python train.py --n_layer=20 --n_kv_head=4 --norm="rmsnorm" --init_std_qkv=0.0211 --beta1=0.9
MLP neurons of a small language model. Each row is named by its layer, matrix (up: input weights; down: output weights) and neuron, and shows model dimensions 208-335. Each number is 50 + 15 x the weight over its row's rms, rounded and kept within 0 to 99.
Before each neuron's rows, "fires in" lists the words (lower case) most often at its 100 highest values on Wikipedia text that the model never trained on.

fires in: "now", "later", "then"
L3.up447:52 29 57 52 56 56 67 38 46 70 43 59 34 24 46 44 67 51 43 60 59 64 68 79 40 64 63 33 57 45 38 68 67 40 61 51 25 42 32 67 40 33 73 29 61 45 73 25 57 37 55 44 51 57 31 49 48 59 44 69 29 64 35 51 55 52 43 70 80 77 40 64 11 65 40 38 76 52 33 60 23 41 45 32 47 64 50 60 48 49 36 39 52 58 72 55 71 49 39 35 49 57 57 64 49 46 60 68 74 44 54 77 61 72 35 76 68 81 26 51 31 79 52 55 51 38 68 57
L3.down447:61 53 43 43 33 41 64 32 66 59 27 74 58 45 36 25 34 66 32 61 73 40 55 58 61 41 45 55 62 59 50 64 68 61 18 66 65 36 65 58 41 74 40 61 54 69 60 52 47 61 54 42 67 53 36 48 65 70 53 60 51 46 61 39 45 27 77 41 52 55 55 41 19 62 41 21 75 48 61 47 38 66 41 48 72 48 64 43 41 73 42 65 58 88 43 67 44 57 56 64 37 57 62 45 69 53 79 62 62 60 19 72 51 54 72 69 59 52 55 34 40 52 47 58 45 71 43 59

fires in: "on"
L10.up1255:46 46 53 65 57 80 72 85 52 59 38 44 40 30 33 39 43 65 51 65 34 99 50 82 43 56 48 46 54 64 55 31 46 36 78 71 24 51 43 65 47 39 42 65 26 21 65 41 48 49 66 61 47 58 58 76 53 35 71 61 42 52 40 55 60 44 71 52 53 55 54 66 65 47 58 69 38 17 72 45 01 39 48 70 56 48 45 79 61 66 59 80 37 29 50 50 42 48 32 68 21 54 48 54 31 50 65 65 61 39 74 35 55 72 47 34 44 50 45 49 44 80 60 55 41 28 35 71
L10.down1255:39 58 52 39 59 69 48 64 40 75 33 29 45 70 23 63 47 57 65 63 36 39 69 27 50 29 29 56 50 49 38 63 22 36 34 60 61 62 64 78 53 34 46 61 39 51 62 50 10 65 50 44 75 85 45 49 28 42 62 70 36 38 64 56 48 38 53 65 41 50 73 59 49 34 60 53 52 55 45 39 47 35 60 60 42 54 31 54 52 77 81 57 70 52 48 38 42 24 35 41 25 87 36 38 38 59 51 63 65 64 53 40 58 48 64 48 46 38 53 49 42 53 40 67 24 71 57 65

fires in: "team", "family", "mf", "club", "df", "fw"
L13.up921:56 70 66 66 37 50 62 45 43 43 54 54 70 43 42 33 54 88 59 45 41 45 37 52 56 29 40 46 52 60 68 12 53 23 54 24 51 85 46 69 60 30 57 31 67 90 38 64 43 32 29 44 34 35 44 33 65 70 33 32 51 42 58 46 64 58 45 73 52 73 46 46 48 51 50 47 26 47 43 27 58 44 32 67 32 51 44 47 35 51 41 40 59 49 69 63 26 48 49 52 38 39 47 40 53 65 22 51 40 42 67 53 59 70 44 49 64 67 22 59 55 48 44 30 49 66 52 10
L13.down921:51 63 66 65 37 37 64 41 41 17 51 52 24 82 57 60 53 49 31 70 33 63 56 55 54 53 54 47 67 59 45 50 51 51 61 24 31 57 48 53 25 46 44 40 61 67 46 72 46 61 51 49 66 36 61 54 57 42 38 61 52 55 55 48 62 78 57 72 65 48 44 57 53 42 37 38 38 29 33 55 58 41 43 68 63 30 60 59 41 67 34 61 63 59 60 40 56 47 41 43 51 22 46 43 45 48 39 51 56 48 42 54 65 70 70 56 49 71 38 55 61 64 79 31 43 53 67 80

fires in: "was", "is", "became"
L17.up1150:51 79 53 76 40 49 19 34 29 41 60 73 48 25 54 43 55 75 27 27 62 53 53 66 32 57 54 57 52 25 34 27 68 83 63 35 27 40 55 41 67 51 57 57 68 35 36 55 69 27 47 41 54 43 52 54 57 61 39 61 56 48 54 44 69 61 31 53 56 46 84 70 57 26 49 39 61 41 44 58 34 60 53 65 33 61 45 58 55 82 48 62 76 49 79 74 53 56 30 49 35 55 50 58 46 68 49 62 58 45 56 57 52 28 60 71 52 53 45 58 29 64 43 56 68 39 67 23
L17.down1150:43 67 48 82 33 67 39 39 59 41 29 50 58 55 54 55 44 46 56 29 38 48 59 29 29 64 18 38 39 54 00 55 36 74 81 34 71 49 67 57 80 52 30 67 49 75 53 45 45 22 74 45 43 50 50 25 38 27 32 44 58 34 33 49 60 64 47 58 25 57 62 64 67 36 69 57 57 68 48 55 42 51 42 71 50 47 40 64 46 46 60 45 50 28 59 21 79 47 58 65 34 56 49 75 43 65 57 50 40 38 43 40 67 45 58 64 38 20 58 73 40 42 55 65 61 21 26 55

fires in: "state", "high", "university", "college", "county"
L10.up862:62 58 70 49 77 45 59 25 26 45 45 45 17 35 41 22 44 40 69 54 38 34 75 54 19 25 35 50 60 76 55 63 57 60 47 46 48 52 47 47 59 84 64 41 46 38 35 29 50 46 47 67 21 35 27 45 42 47 64 51 42 49 52 40 59 76 49 56 69 66 66 67 33 21 43 74 38 37 71 57 57 54 61 62 25 70 54 50 42 59 43 45 38 45 41 62 73 47 37 49 54 61 29 62 58 62 39 25 42 48 37 64 65 38 48 72 45 61 50 56 39 26 41 64 52 57 60 56
L10.down862:41 78 94 26 45 46 46 54 52 45 31 28 76 59 50 48 43 47 70 18 53 31 54 56 54 50 35 52 64 64 46 40 32 64 33 65 18 46 44 41 60 77 16 29 17 64 49 41 18 71 35 69 45 31 43 37 36 26 48 69 43 13 46 36 60 42 79 63 55 47 72 35 38 58 66 42 44 47 30 66 50 75 54 35 65 71 36 34 48 67 49 58 32 50 54 45 45 58 46 33 45 44 44 56 47 48 52 40 43 42 26 68 55 40 40 47 38 37 51 68 58 19 46 49 69 64 48 52

fires in: "is", "was", "bacteriologist"
L17.up223:23 70 34 54 47 59 16 82 58 39 68 57 25 42 41 52 55 77 08 66 55 49 31 43 41 41 62 46 78 46 48 40 53 64 39 43 40 62 25 36 51 39 67 25 32 67 40 59 42 63 64 47 57 50 50 55 46 86 44 71 43 65 83 50 38 53 28 74 46 59 30 67 52 71 67 52 44 45 60 54 40 50 48 52 41 73 47 54 81 57 55 46 38 46 50 50 33 54 34 78 56 22 38 52 28 70 49 35 41 22 47 31 59 50 62 60 69 53 39 41 33 78 48 47 66 32 57 69
L17.down223:23 50 70 64 49 38 39 52 58 64 61 51 66 12 62 66 27 41 42 53 74 43 47 49 45 41 47 62 70 57 68 44 27 55 59 37 60 68 59 47 48 48 72 46 54 75 43 53 70 30 30 52 35 52 61 54 53 61 68 45 14 27 58 43 64 60 54 73 38 47 41 64 57 35 30 38 46 60 49 34 47 53 83 40 38 36 56 61 64 48 73 56 53 78 54 55 75 60 72 63 47 73 62 48 46 74 77 29 65 51 53 62 45 16 74 37 62 27 63 32 44 35 37 59 65 71 26 51

fires in: "was"
L13.up292:42 70 55 84 45 70 42 57 49 64 59 55 29 50 11 53 46 43 36 56 42 43 65 64 39 38 38 65 61 49 40 17 56 73 34 33 28 63 48 30 32 35 35 20 22 51 67 27 43 36 37 43 45 33 63 34 47 66 50 36 50 50 61 49 64 49 59 76 55 81 21 41 79 65 26 41 40 41 59 35 19 56 61 36 16 46 49 84 66 49 55 63 50 42 57 63 54 39 36 37 51 42 49 47 40 85 45 45 61 35 57 43 50 45 53 55 56 74 40 33 42 68 29 57 69 59 63 62
L13.down292:61 50 62 60 44 56 34 40 54 62 16 31 67 43 61 37 28 31 63 51 78 45 58 42 77 39 51 35 58 54 62 49 34 48 88 33 42 46 56 41 44 53 17 55 61 87 66 58 41 50 43 60 68 44 71 26 49 65 50 58 44 46 59 21 69 42 59 41 33 51 40 54 50 56 40 35 65 58 46 29 64 51 51 51 44 58 42 61 67 27 62 36 64 50 44 42 38 77 41 65 48 67 34 40 47 33 60 53 56 41 41 65 65 28 51 61 51 36 28 26 65 73 58 69 22 47 46 75

fires in: "new", "past", "future", "current", "next"
L3.up1023:34 37 47 81 82 41 34 88 27 43 51 45 53 34 33 33 55 50 34 42 77 36 28 70 61 42 50 56 67 39 86 56 75 60 59 82 55 37 31 38 61 64 55 62 35 48 71 35 36 59 54 53 58 52 50 46 41 61 54 55 67 74 33 76 74 46 24 98 50 48 26 42 36 31 37 65 33 71 54 63 36 70 26 52 63 54 60 54 63 61 57 48 34 39 56 75 67 33 48 77 42 36 99 74 51 43 47 42 42 42 54 43 60 54 54 70 58 77 37 73 68 46 68 56 35 40 55 59
L3.down1023:40 24 58 57 42 54 37 70 38 61 50 28 76 52 42 28 89 46 47 43 67 41 39 47 70 57 56 67 31 38 74 58 44 47 35 64 62 52 45 56 27 56 44 53 40 47 59 31 38 62 38 56 68 56 44 61 47 74 57 46 42 63 52 39 71 28 37 83 18 28 64 29 49 42 30 50 34 54 46 58 51 66 28 37 68 25 61 41 60 64 59 50 33 36 58 49 52 24 47 38 55 38 49 65 35 52 69 34 36 47 51 45 73 18 60 65 55 49 48 42 30 34 46 42 31 64 40 55

fires in: "also", "later", "then", "history"
L3.up942:49 62 77 54 54 59 71 41 54 51 45 52 39 40 23 33 68 52 55 67 79 75 72 72 58 63 60 45 67 60 62 32 79 57 41 64 34 66 42 70 59 44 57 49 50 15 88 41 67 37 56 34 30 52 45 30 32 50 52 56 32 62 45 55 49 16 68 51 76 46 80 85 36 65 26 47 54 59 71 58 58 64 47 62 17 43 55 72 38 41 40 36 53 65 82 80 63 50 41 35 46 51 32 70 39 59 67 48 52 36 56 34 61 39 46 63 63 33 38 44 52 70 68 38 49 52 30 50
L3.down942:43 57 58 33 68 56 53 45 46 55 39 49 58 64 68 40 61 70 52 57 71 69 45 53 69 44 39 68 71 37 38 57 45 60 48 88 44 21 31 46 47 79 42 72 34 52 68 59 50 62 42 45 44 40 42 48 33 32 46 74 32 83 66 31 36 33 68 55 67 30 47 72 40 50 40 34 64 68 74 46 76 56 29 45 28 45 58 48 60 47 61 45 71 84 36 75 41 60 73 28 56 59 32 36 69 40 58 49 62 63 43 39 57 56 59 41 57 65 62 58 51 62 63 53 57 75 27 72

fires in: "ottawa", "vermont", "wisconsin", "ohio", "carolina", "island"
L3.up283:65 45 39 36 51 38 57 75 61 52 66 46 60 43 59 51 64 68 59 31 53 44 42 38 56 27 30 66 42 43 52 30 53 44 42 07 58 48 63 65 62 48 41 49 62 52 42 58 90 33 63 45 43 46 54 40 42 48 51 50 28 51 54 73 51 52 46 47 59 48 35 32 47 66 31 43 66 50 57 60 57 58 51 61 31 78 61 33 31 46 58 81 88 31 36 65 60 17 61 59 39 64 56 71 75 51 44 34 12 47 41 60 60 38 63 53 51 62 41 96 59 32 59 49 46 50 56 07
L3.down283:39 44 75 35 51 64 47 44 66 81 36 62 74 62 76 66 52 46 64 44 50 65 63 35 55 71 55 36 64 40 30 20 49 69 32 50 73 51 57 54 70 57 52 41 61 82 56 53 54 57 59 54 62 32 54 37 55 41 57 31 32 49 67 35 59 34 54 55 00 32 54 53 49 62 42 48 64 48 29 44 48 54 42 32 38 53 47 30 64 54 61 32 42 68 26 45 39 44 42 51 32 45 55 63 61 60 57 80 64 92 44 59 49 47 41 45 55 52 42 71 58 01 43 52 80 59 60 42

fires in: "was", "been", "were"
L3.up1385:53 48 64 26 28 17 38 40 48 52 54 54 45 23 38 67 41 41 42 37 57 46 19 68 45 57 40 31 45 23 86 33 65 46 41 51 53 78 56 23 50 35 40 23 32 60 63 40 29 57 59 43 47 53 53 20 50 44 72 52 14 76 60 59 47 60 48 74 54 59 55 60 50 60 46 23 45 66 42 77 45 63 49 40 41 70 40 88 42 27 60 38 59 43 77 55 63 42 39 71 59 58 69 61 25 44 70 63 80 40 66 73 47 68 55 67 62 40 42 39 50 39 56 61 76 54 77 47
L3.down1385:67 56 56 50 43 66 60 39 24 32 49 62 49 66 64 46 22 38 56 54 44 41 53 60 42 34 35 39 68 51 33 52 45 39 63 52 48 74 45 60 53 70 35 36 61 60 67 54 44 60 58 44 58 47 47 56 62 57 29 60 23 33 43 10 47 45 41 26 41 27 40 49 58 30 55 44 63 74 27 66 74 60 56 52 49 55 43 49 24 49 32 58 59 48 40 73 46 50 42 52 23 60 47 81 69 53 47 34 73 60 31 46 73 05 43 54 36 69 46 37 32 39 33 56 45 32 51 38

fires in: "most", "best", "regular", "popular", "by", "present"
L3.up1452:50 66 49 55 78 68 65 55 21 48 39 52 44 37 14 55 84 37 57 51 62 32 53 61 53 49 58 43 53 58 82 21 42 37 55 85 17 82 54 37 28 74 36 56 57 68 31 33 48 38 43 18 42 50 69 68 58 57 72 26 58 65 24 51 62 48 57 80 59 56 30 66 47 30 57 62 58 38 36 53 37 57 61 33 36 38 70 44 32 20 65 64 53 37 79 30 81 40 64 25 37 46 55 61 43 54 42 41 35 41 55 34 57 46 61 70 62 70 44 24 54 20 49 61 69 30 42 58
L3.down1452:39 59 47 39 35 48 61 37 32 65 43 37 25 81 54 28 57 22 47 56 37 49 78 57 31 52 48 37 54 60 68 24 46 50 50 55 50 72 55 54 40 52 50 54 49 55 39 45 36 59 33 32 49 86 63 47 51 50 66 24 64 86 62 32 42 48 52 51 55 18 48 46 47 31 64 60 35 58 25 55 48 61 63 43 43 50 79 31 59 44 53 55 46 39 78 25 49 49 85 55 72 27 50 52 45 44 31 31 33 84 19 15 49 58 67 53 54 44 42 44 63 22 63 22 57 41 60 67

fires in: "october", "may", "ambassador", "challenger", "september", "presidents"
L10.up217:38 48 63 57 52 58 57 43 26 43 39 40 41 67 43 63 40 33 45 33 34 53 11 46 39 24 57 58 54 39 40 36 47 58 53 73 35 34 34 56 65 58 48 62 47 82 53 34 42 03 56 76 34 16 17 72 44 54 77 23 41 60 27 48 49 37 46 59 57 59 69 64 64 52 53 41 54 22 73 69 61 60 35 29 50 71 67 31 73 61 55 42 34 41 49 27 69 49 45 41 44 43 59 45 43 63 62 41 63 40 55 20 60 59 56 57 54 60 50 73 33 45 65 86 50 51 58 63
L10.down217:61 64 27 30 34 29 58 61 49 52 30 52 72 60 53 00 37 62 63 44 78 66 60 34 56 38 47 52 08 55 39 28 51 74 64 59 42 51 86 37 67 40 59 57 49 60 40 50 48 60 40 41 41 95 44 45 52 31 56 64 44 57 33 29 66 43 56 48 28 26 58 40 35 69 63 53 27 56 23 68 51 32 58 57 30 46 41 55 38 48 58 36 72 48 54 47 51 41 45 73 32 33 33 42 46 13 34 63 46 24 72 52 45 22 42 46 75 47 65 20 81 29 56 61 35 46 27 76

fires in: "were", "are", "be"
L13.up134:34 34 14 64 34 20 44 61 66 24 71 63 49 79 40 32 28 56 60 39 43 52 44 57 62 53 51 48 42 55 46 25 30 38 66 39 47 54 48 09 46 30 27 50 25 56 72 27 44 44 69 46 59 39 61 70 81 61 48 32 32 50 63 43 65 26 21 62 68 42 42 75 48 66 52 48 58 44 44 37 43 54 41 42 33 80 24 48 69 63 63 80 29 46 40 46 58 54 34 65 74 44 62 65 29 75 35 38 65 34 46 07 71 45 71 38 50 78 32 39 39 48 35 40 54 24 49 64
L13.down134:44 41 47 46 48 62 66 35 67 51 51 86 44 55 54 52 49 39 76 27 35 61 34 34 57 49 42 50 66 56 41 61 61 57 45 55 58 48 61 47 43 29 56 41 48 63 34 48 48 55 25 72 28 45 52 55 66 52 71 44 28 92 65 44 50 45 60 51 58 35 35 49 54 34 28 38 32 52 39 40 55 51 32 28 39 44 37 40 55 48 58 50 46 63 62 33 70 16 69 62 34 54 13 48 65 59 28 43 39 24 34 36 66 42 63 51 61 39 44 28 46 42 46 54 24 67 61 74

fires in: "which", "who", "that"
L17.up896:49 30 40 60 46 52 68 46 36 35 82 56 51 29 41 55 60 49 46 40 55 38 74 72 49 45 91 38 44 62 49 39 67 53 41 48 52 62 63 50 63 54 60 46 66 43 39 58 41 48 42 58 75 33 60 38 65 44 51 28 37 51 63 39 16 32 17 56 73 70 49 52 52 56 58 45 38 45 46 40 00 51 29 15 50 61 61 31 37 62 63 51 40 61 73 39 59 60 78 48 69 55 34 78 33 50 57 52 82 30 48 59 33 57 32 65 56 33 65 53 01 26 56 46 68 54 74 43
L17.down896:59 35 34 26 33 59 45 51 52 25 57 73 39 50 62 56 60 60 22 33 46 81 44 35 52 19 34 44 52 49 41 52 59 72 53 54 38 45 63 46 33 51 42 59 37 51 36 49 22 78 48 71 53 45 64 51 53 29 48 48 50 73 38 49 66 41 58 30 51 51 55 47 25 77 57 95 57 36 40 12 43 46 42 57 47 68 64 51 31 63 35 37 49 39 43 51 35 83 30 58 53 34 54 50 63 51 37 51 44 23 51 53 38 51 74 65 39 46 58 49 38 41 80 61 39 51 55 43

fires in: "french", "spanish", "british", "english", "spain", "rebel"
L3.up879:42 55 37 65 70 41 77 51 37 38 63 45 29 62 35 26 42 65 51 41 45 75 59 70 70 60 53 45 53 60 63 51 48 20 76 48 33 35 36 31 78 56 80 49 40 54 37 36 35 42 24 64 17 20 44 46 59 72 75 44 69 62 49 78 62 38 47 66 47 75 43 45 34 59 47 64 68 38 51 31 10 51 52 65 60 47 42 40 74 74 65 68 68 28 52 53 55 52 48 43 25 12 71 39 46 57 53 66 34 39 34 67 45 55 39 52 70 76 48 64 70 63 40 47 56 66 52 75
L3.down879:37 46 29 65 29 36 65 33 56 63 56 37 56 61 51 41 48 66 76 77 59 73 75 62 53 67 32 49 68 37 59 55 64 44 56 59 54 40 35 34 56 49 72 60 53 82 63 48 26 34 40 70 26 42 24 59 58 67 56 56 60 64 44 46 65 45 29 57 40 60 72 26 45 47 43 58 52 41 40 29 58 53 45 56 43 48 48 44 55 74 28 47 57 48 39 31 37 62 54 27 26 34 57 50 55 49 59 26 47 49 42 77 64 50 45 77 60 62 45 44 76 54 32 48 43 68 42 52

fires in: "was", "been", "were", "began", "first"
L13.up279:58 51 51 36 19 50 59 32 60 24 40 70 45 66 33 57 33 41 59 22 44 69 36 47 30 18 30 26 65 53 51 22 34 69 37 67 26 47 64 54 52 51 47 06 19 63 63 47 37 55 50 63 47 58 55 29 45 59 49 57 50 56 53 42 52 13 31 64 54 58 40 61 53 46 25 25 58 69 35 53 53 59 50 29 33 45 44 61 21 42 47 54 42 38 79 31 27 46 32 66 75 82 52 46 22 49 73 53 73 28 49 62 54 60 65 70 38 43 50 37 48 47 48 49 71 55 70 35
L13.down279:48 89 75 79 31 48 43 46 75 43 40 17 51 38 72 49 52 44 46 51 72 40 54 30 36 38 43 68 80 95 59 33 32 29 67 36 47 74 56 52 63 49 55 55 50 94 59 51 25 56 70 60 48 68 69 26 89 33 28 41 62 40 55 55 78 71 40 35 46 33 27 36 48 47 50 35 61 64 25 66 49 29 52 63 52 19 24 46 54 41 56 36 70 37 33 43 37 42 39 57 51 74 31 59 65 44 40 47 50 53 36 42 48 44 43 68 69 52 57 43 49 46 46 56 54 28 24 42

fires in: "that", "who", "which", "1"
L10.up14:15 30 32 40 61 48 72 45 54 35 62 41 59 47 48 50 67 37 66 52 50 51 55 56 33 31 79 72 45 57 52 70 46 51 41 40 59 36 45 14 34 28 76 30 39 34 48 49 58 67 76 20 48 77 38 37 56 50 47 36 52 62 68 57 48 52 44 66 56 73 59 45 54 60 42 55 52 76 43 57 44 30 46 45 50 44 43 40 29 34 63 23 39 50 30 32 35 46 67 70 54 59 59 53 42 44 44 46 70 44 65 58 52 61 76 33 61 26 46 49 31 50 56 36 66 31 71 49
L10.down14:45 36 19 47 32 46 58 41 70 35 22 15 57 42 32 46 40 46 43 31 45 50 62 48 52 59 33 50 56 72 46 80 41 51 68 36 43 57 80 56 50 51 32 35 42 54 29 57 22 32 47 65 53 45 63 64 52 77 47 54 30 46 50 34 50 53 45 52 56 59 76 51 69 29 27 44 48 44 63 24 56 67 40 47 63 85 75 63 61 37 41 39 40 31 74 53 62 82 50 69 45 43 68 64 64 49 49 32 32 05 60 56 59 43 40 61 25 50 42 64 47 69 54 48 55 63 64 66

fires in: "german", "english", "french", "chinese", "norwegian"
L3.up1464:63 60 49 44 67 61 77 44 59 56 54 43 46 46 58 15 32 45 72 58 69 64 66 54 15 61 45 33 54 69 52 13 49 43 63 68 63 66 54 75 77 41 35 53 58 58 51 56 45 71 51 79 29 47 45 82 58 42 59 35 73 66 52 65 62 71 42 55 58 49 42 68 44 76 29 57 38 54 43 25 26 53 39 43 59 48 38 50 49 63 62 53 42 38 44 64 47 54 31 59 44 46 69 06 36 69 79 74 54 45 74 61 28 57 54 54 53 58 65 20 82 60 51 40 64 65 46 40
L3.down1464:47 76 59 52 67 48 65 37 60 50 39 44 62 69 69 47 31 45 93 69 67 52 58 53 35 63 41 42 57 79 67 60 67 64 60 49 52 76 41 58 45 32 35 88 48 80 56 50 33 68 48 76 48 50 27 66 35 65 75 55 72 57 51 55 53 69 61 52 40 35 59 38 50 49 35 58 49 36 47 43 64 53 26 73 58 13 50 51 62 71 38 40 51 46 38 72 42 77 42 36 23 51 60 22 32 55 74 44 55 75 67 85 24 52 50 59 40 29 61 35 65 35 54 58 36 73 38 50

fires in: "of", "on"
L10.up211:32 28 33 49 66 63 49 41 48 49 59 57 44 65 35 48 54 62 51 74 61 29 53 45 59 20 46 60 45 54 70 26 44 39 49 56 57 64 71 70 25 41 58 47 16 50 43 65 47 56 30 39 67 47 35 49 30 55 69 49 67 68 20 56 74 32 64 54 61 86 56 59 14 38 68 78 58 40 46 62 70 38 39 39 53 79 69 65 55 46 57 54 79 41 50 36 45 44 23 49 34 47 71 69 42 54 50 63 51 41 68 43 18 64 43 61 53 39 45 54 59 49 52 43 36 24 55 34
L10.down211:62 48 68 61 27 51 49 46 44 63 52 28 23 63 66 48 44 64 51 57 62 73 44 61 40 38 68 52 58 43 26 70 47 22 31 38 68 46 61 62 71 53 54 50 25 38 67 55 46 67 54 74 55 93 64 27 26 32 34 65 73 49 74 20 45 41 62 59 50 38 32 76 45 54 55 49 33 60 86 64 79 36 59 66 52 52 34 36 71 55 55 51 60 31 44 74 31 43 51 52 44 32 56 11 51 55 47 43 66 42 65 60 54 52 55 06 58 43 35 53 39 63 58 42 36 50 53 62

fires in: "it", "and", "was", "which", "that"
L17.up766:40 62 49 59 49 54 53 46 47 32 34 52 50 25 61 38 54 49 35 32 78 83 48 56 70 32 47 86 53 65 47 39 29 33 52 89 65 74 43 61 41 48 47 49 61 63 52 56 52 22 39 16 58 52 64 35 59 58 66 41 43 67 75 59 52 40 26 64 52 64 53 63 40 63 61 35 33 32 22 50 15 49 62 72 39 68 52 53 29 63 57 27 43 77 49 48 75 63 35 64 53 50 36 44 44 43 44 40 54 28 51 63 72 72 34 22 75 57 46 70 21 26 57 58 75 44 91 50
L17.down766:43 51 32 85 45 51 37 56 59 18 50 42 52 48 30 40 54 60 65 64 68 60 33 21 28 61 66 38 42 39 49 61 58 89 55 40 47 56 45 63 49 62 41 64 43 19 61 47 42 62 64 49 55 42 88 49 17 37 46 51 61 57 33 57 39 44 52 38 78 77 76 42 34 68 42 23 27 42 60 42 74 71 61 55 57 46 77 52 47 32 50 32 53 48 51 67 61 79 34 65 56 50 74 41 31 61 67 43 43 42 33 57 74 78 36 32 60 50 41 83 65 65 70 69 48 45 60 60

fires in: "that", "who", "which"
L13.up248:49 35 48 29 32 53 30 40 49 31 42 33 57 16 52 69 44 31 80 47 26 35 58 50 57 31 68 57 44 57 45 33 50 44 47 43 50 50 50 24 29 55 55 58 61 57 35 48 54 47 45 54 53 64 40 25 52 55 37 49 41 60 53 38 40 67 36 60 70 58 44 55 56 50 28 34 76 44 56 66 33 59 59 37 45 73 34 30 56 41 52 44 41 49 48 41 48 54 52 62 67 46 63 47 37 69 27 43 56 34 47 48 40 45 30 19 27 57 35 39 52 77 48 63 68 67 64 44
L13.down248:35 55 41 65 31 36 50 43 45 35 73 48 54 57 63 43 64 50 58 70 75 58 45 47 54 56 31 64 34 27 45 72 72 51 18 76 61 60 66 72 45 59 21 76 52 33 79 52 71 33 28 35 53 42 42 56 59 24 28 56 45 57 28 16 34 47 47 44 54 71 54 45 61 42 43 45 72 22 60 34 54 50 59 73 34 42 57 56 48 68 55 15 59 76 59 55 63 59 61 68 60 00 59 49 66 63 48 40 59 50 22 58 44 68 56 65 65 22 51 53 32 26 50 44 50 45 43 69

fires in: "were", "are", "not", "7", "be"
L10.up583:56 47 41 29 40 37 24 57 65 38 69 58 37 08 40 47 17 48 55 38 29 37 39 76 79 31 51 44 62 36 28 44 47 36 56 55 60 66 39 54 37 56 43 19 40 54 39 41 44 64 55 45 44 58 57 32 50 59 23 44 44 68 59 44 52 41 51 58 87 56 58 65 09 11 53 68 21 55 52 38 36 70 48 31 28 79 20 31 51 64 44 40 22 61 71 53 83 32 60 59 45 63 40 58 28 41 48 27 55 42 36 37 61 42 73 20 50 59 54 46 58 59 42 50 60 45 48 26
L10.down583:60 41 44 82 30 20 43 63 46 42 50 64 67 66 62 85 42 69 33 86 37 51 40 44 42 63 36 31 63 48 42 42 50 48 45 58 50 83 72 36 46 58 46 41 45 78 47 46 44 43 35 36 46 55 50 75 48 50 49 58 56 36 47 51 48 52 51 69 55 56 58 52 52 45 41 34 21 36 52 59 53 66 15 37 47 31 57 65 76 52 48 33 60 33 24 40 49 52 37 56 43 46 50 48 40 57 21 46 42 64 33 69 78 56 44 78 27 32 51 48 43 36 45 63 50 32 32 36

fires in: "former", "period", "current", "future", "summit", "fellow"
L3.up494:59 25 13 82 59 66 49 59 45 56 65 25 34 48 36 52 62 45 57 42 44 13 48 33 28 46 60 30 65 63 74 39 62 49 49 52 78 54 34 35 63 45 26 67 53 68 46 33 55 61 54 53 37 34 53 72 40 64 44 40 72 13 49 56 61 40 37 42 46 38 26 68 69 36 59 59 54 58 92 34 42 63 42 24 57 32 45 52 44 47 41 47 49 52 69 41 83 54 75 45 60 72 58 31 30 33 50 64 48 44 26 39 70 40 38 72 61 61 54 55 40 42 43 68 57 49 49 56
L3.down494:20 32 18 47 47 51 73 68 48 55 42 28 42 68 21 35 63 53 57 46 41 34 47 52 54 31 62 42 66 51 52 63 79 42 36 75 61 31 61 32 52 63 58 27 39 63 59 34 34 43 41 49 46 47 47 86 61 92 48 40 72 31 68 63 63 73 33 48 18 66 36 87 38 36 41 48 42 53 62 43 52 53 45 34 70 38 28 45 48 47 50 51 73 42 61 58 52 55 69 56 58 71 54 42 45 60 53 55 50 48 26 35 58 45 30 52 57 52 58 61 51 34 40 56 59 71 49 77

fires in: "was", "were", "been"
L3.up720:70 56 76 40 18 72 67 72 45 24 34 52 38 56 27 69 44 50 46 50 53 72 38 72 40 34 41 38 65 53 73 35 91 49 68 45 17 64 46 22 46 38 38 18 31 50 65 44 33 46 66 46 58 41 55 38 41 59 63 51 58 52 70 45 41 47 26 72 75 74 54 43 55 40 48 52 67 54 42 75 31 65 46 48 40 28 45 96 61 50 36 45 62 48 44 45 61 46 22 71 40 57 28 52 32 60 47 45 70 43 46 56 46 45 77 58 52 69 43 35 52 50 49 53 61 43 68 75
L3.down720:62 71 49 64 43 56 44 51 50 44 67 50 51 58 46 46 33 41 74 54 51 61 44 52 51 61 49 47 54 42 29 42 65 37 74 72 40 90 49 45 34 63 55 41 57 58 61 75 19 37 66 51 57 30 62 40 63 93 61 29 39 30 46 13 45 36 55 26 35 53 57 55 54 54 49 54 60 66 24 55 54 61 63 50 55 51 37 36 50 65 41 50 47 47 30 71 54 57 67 50 39 65 34 70 41 45 70 40 43 66 41 37 65 39 39 68 49 36 47 41 40 36 59 75 36 36 54 25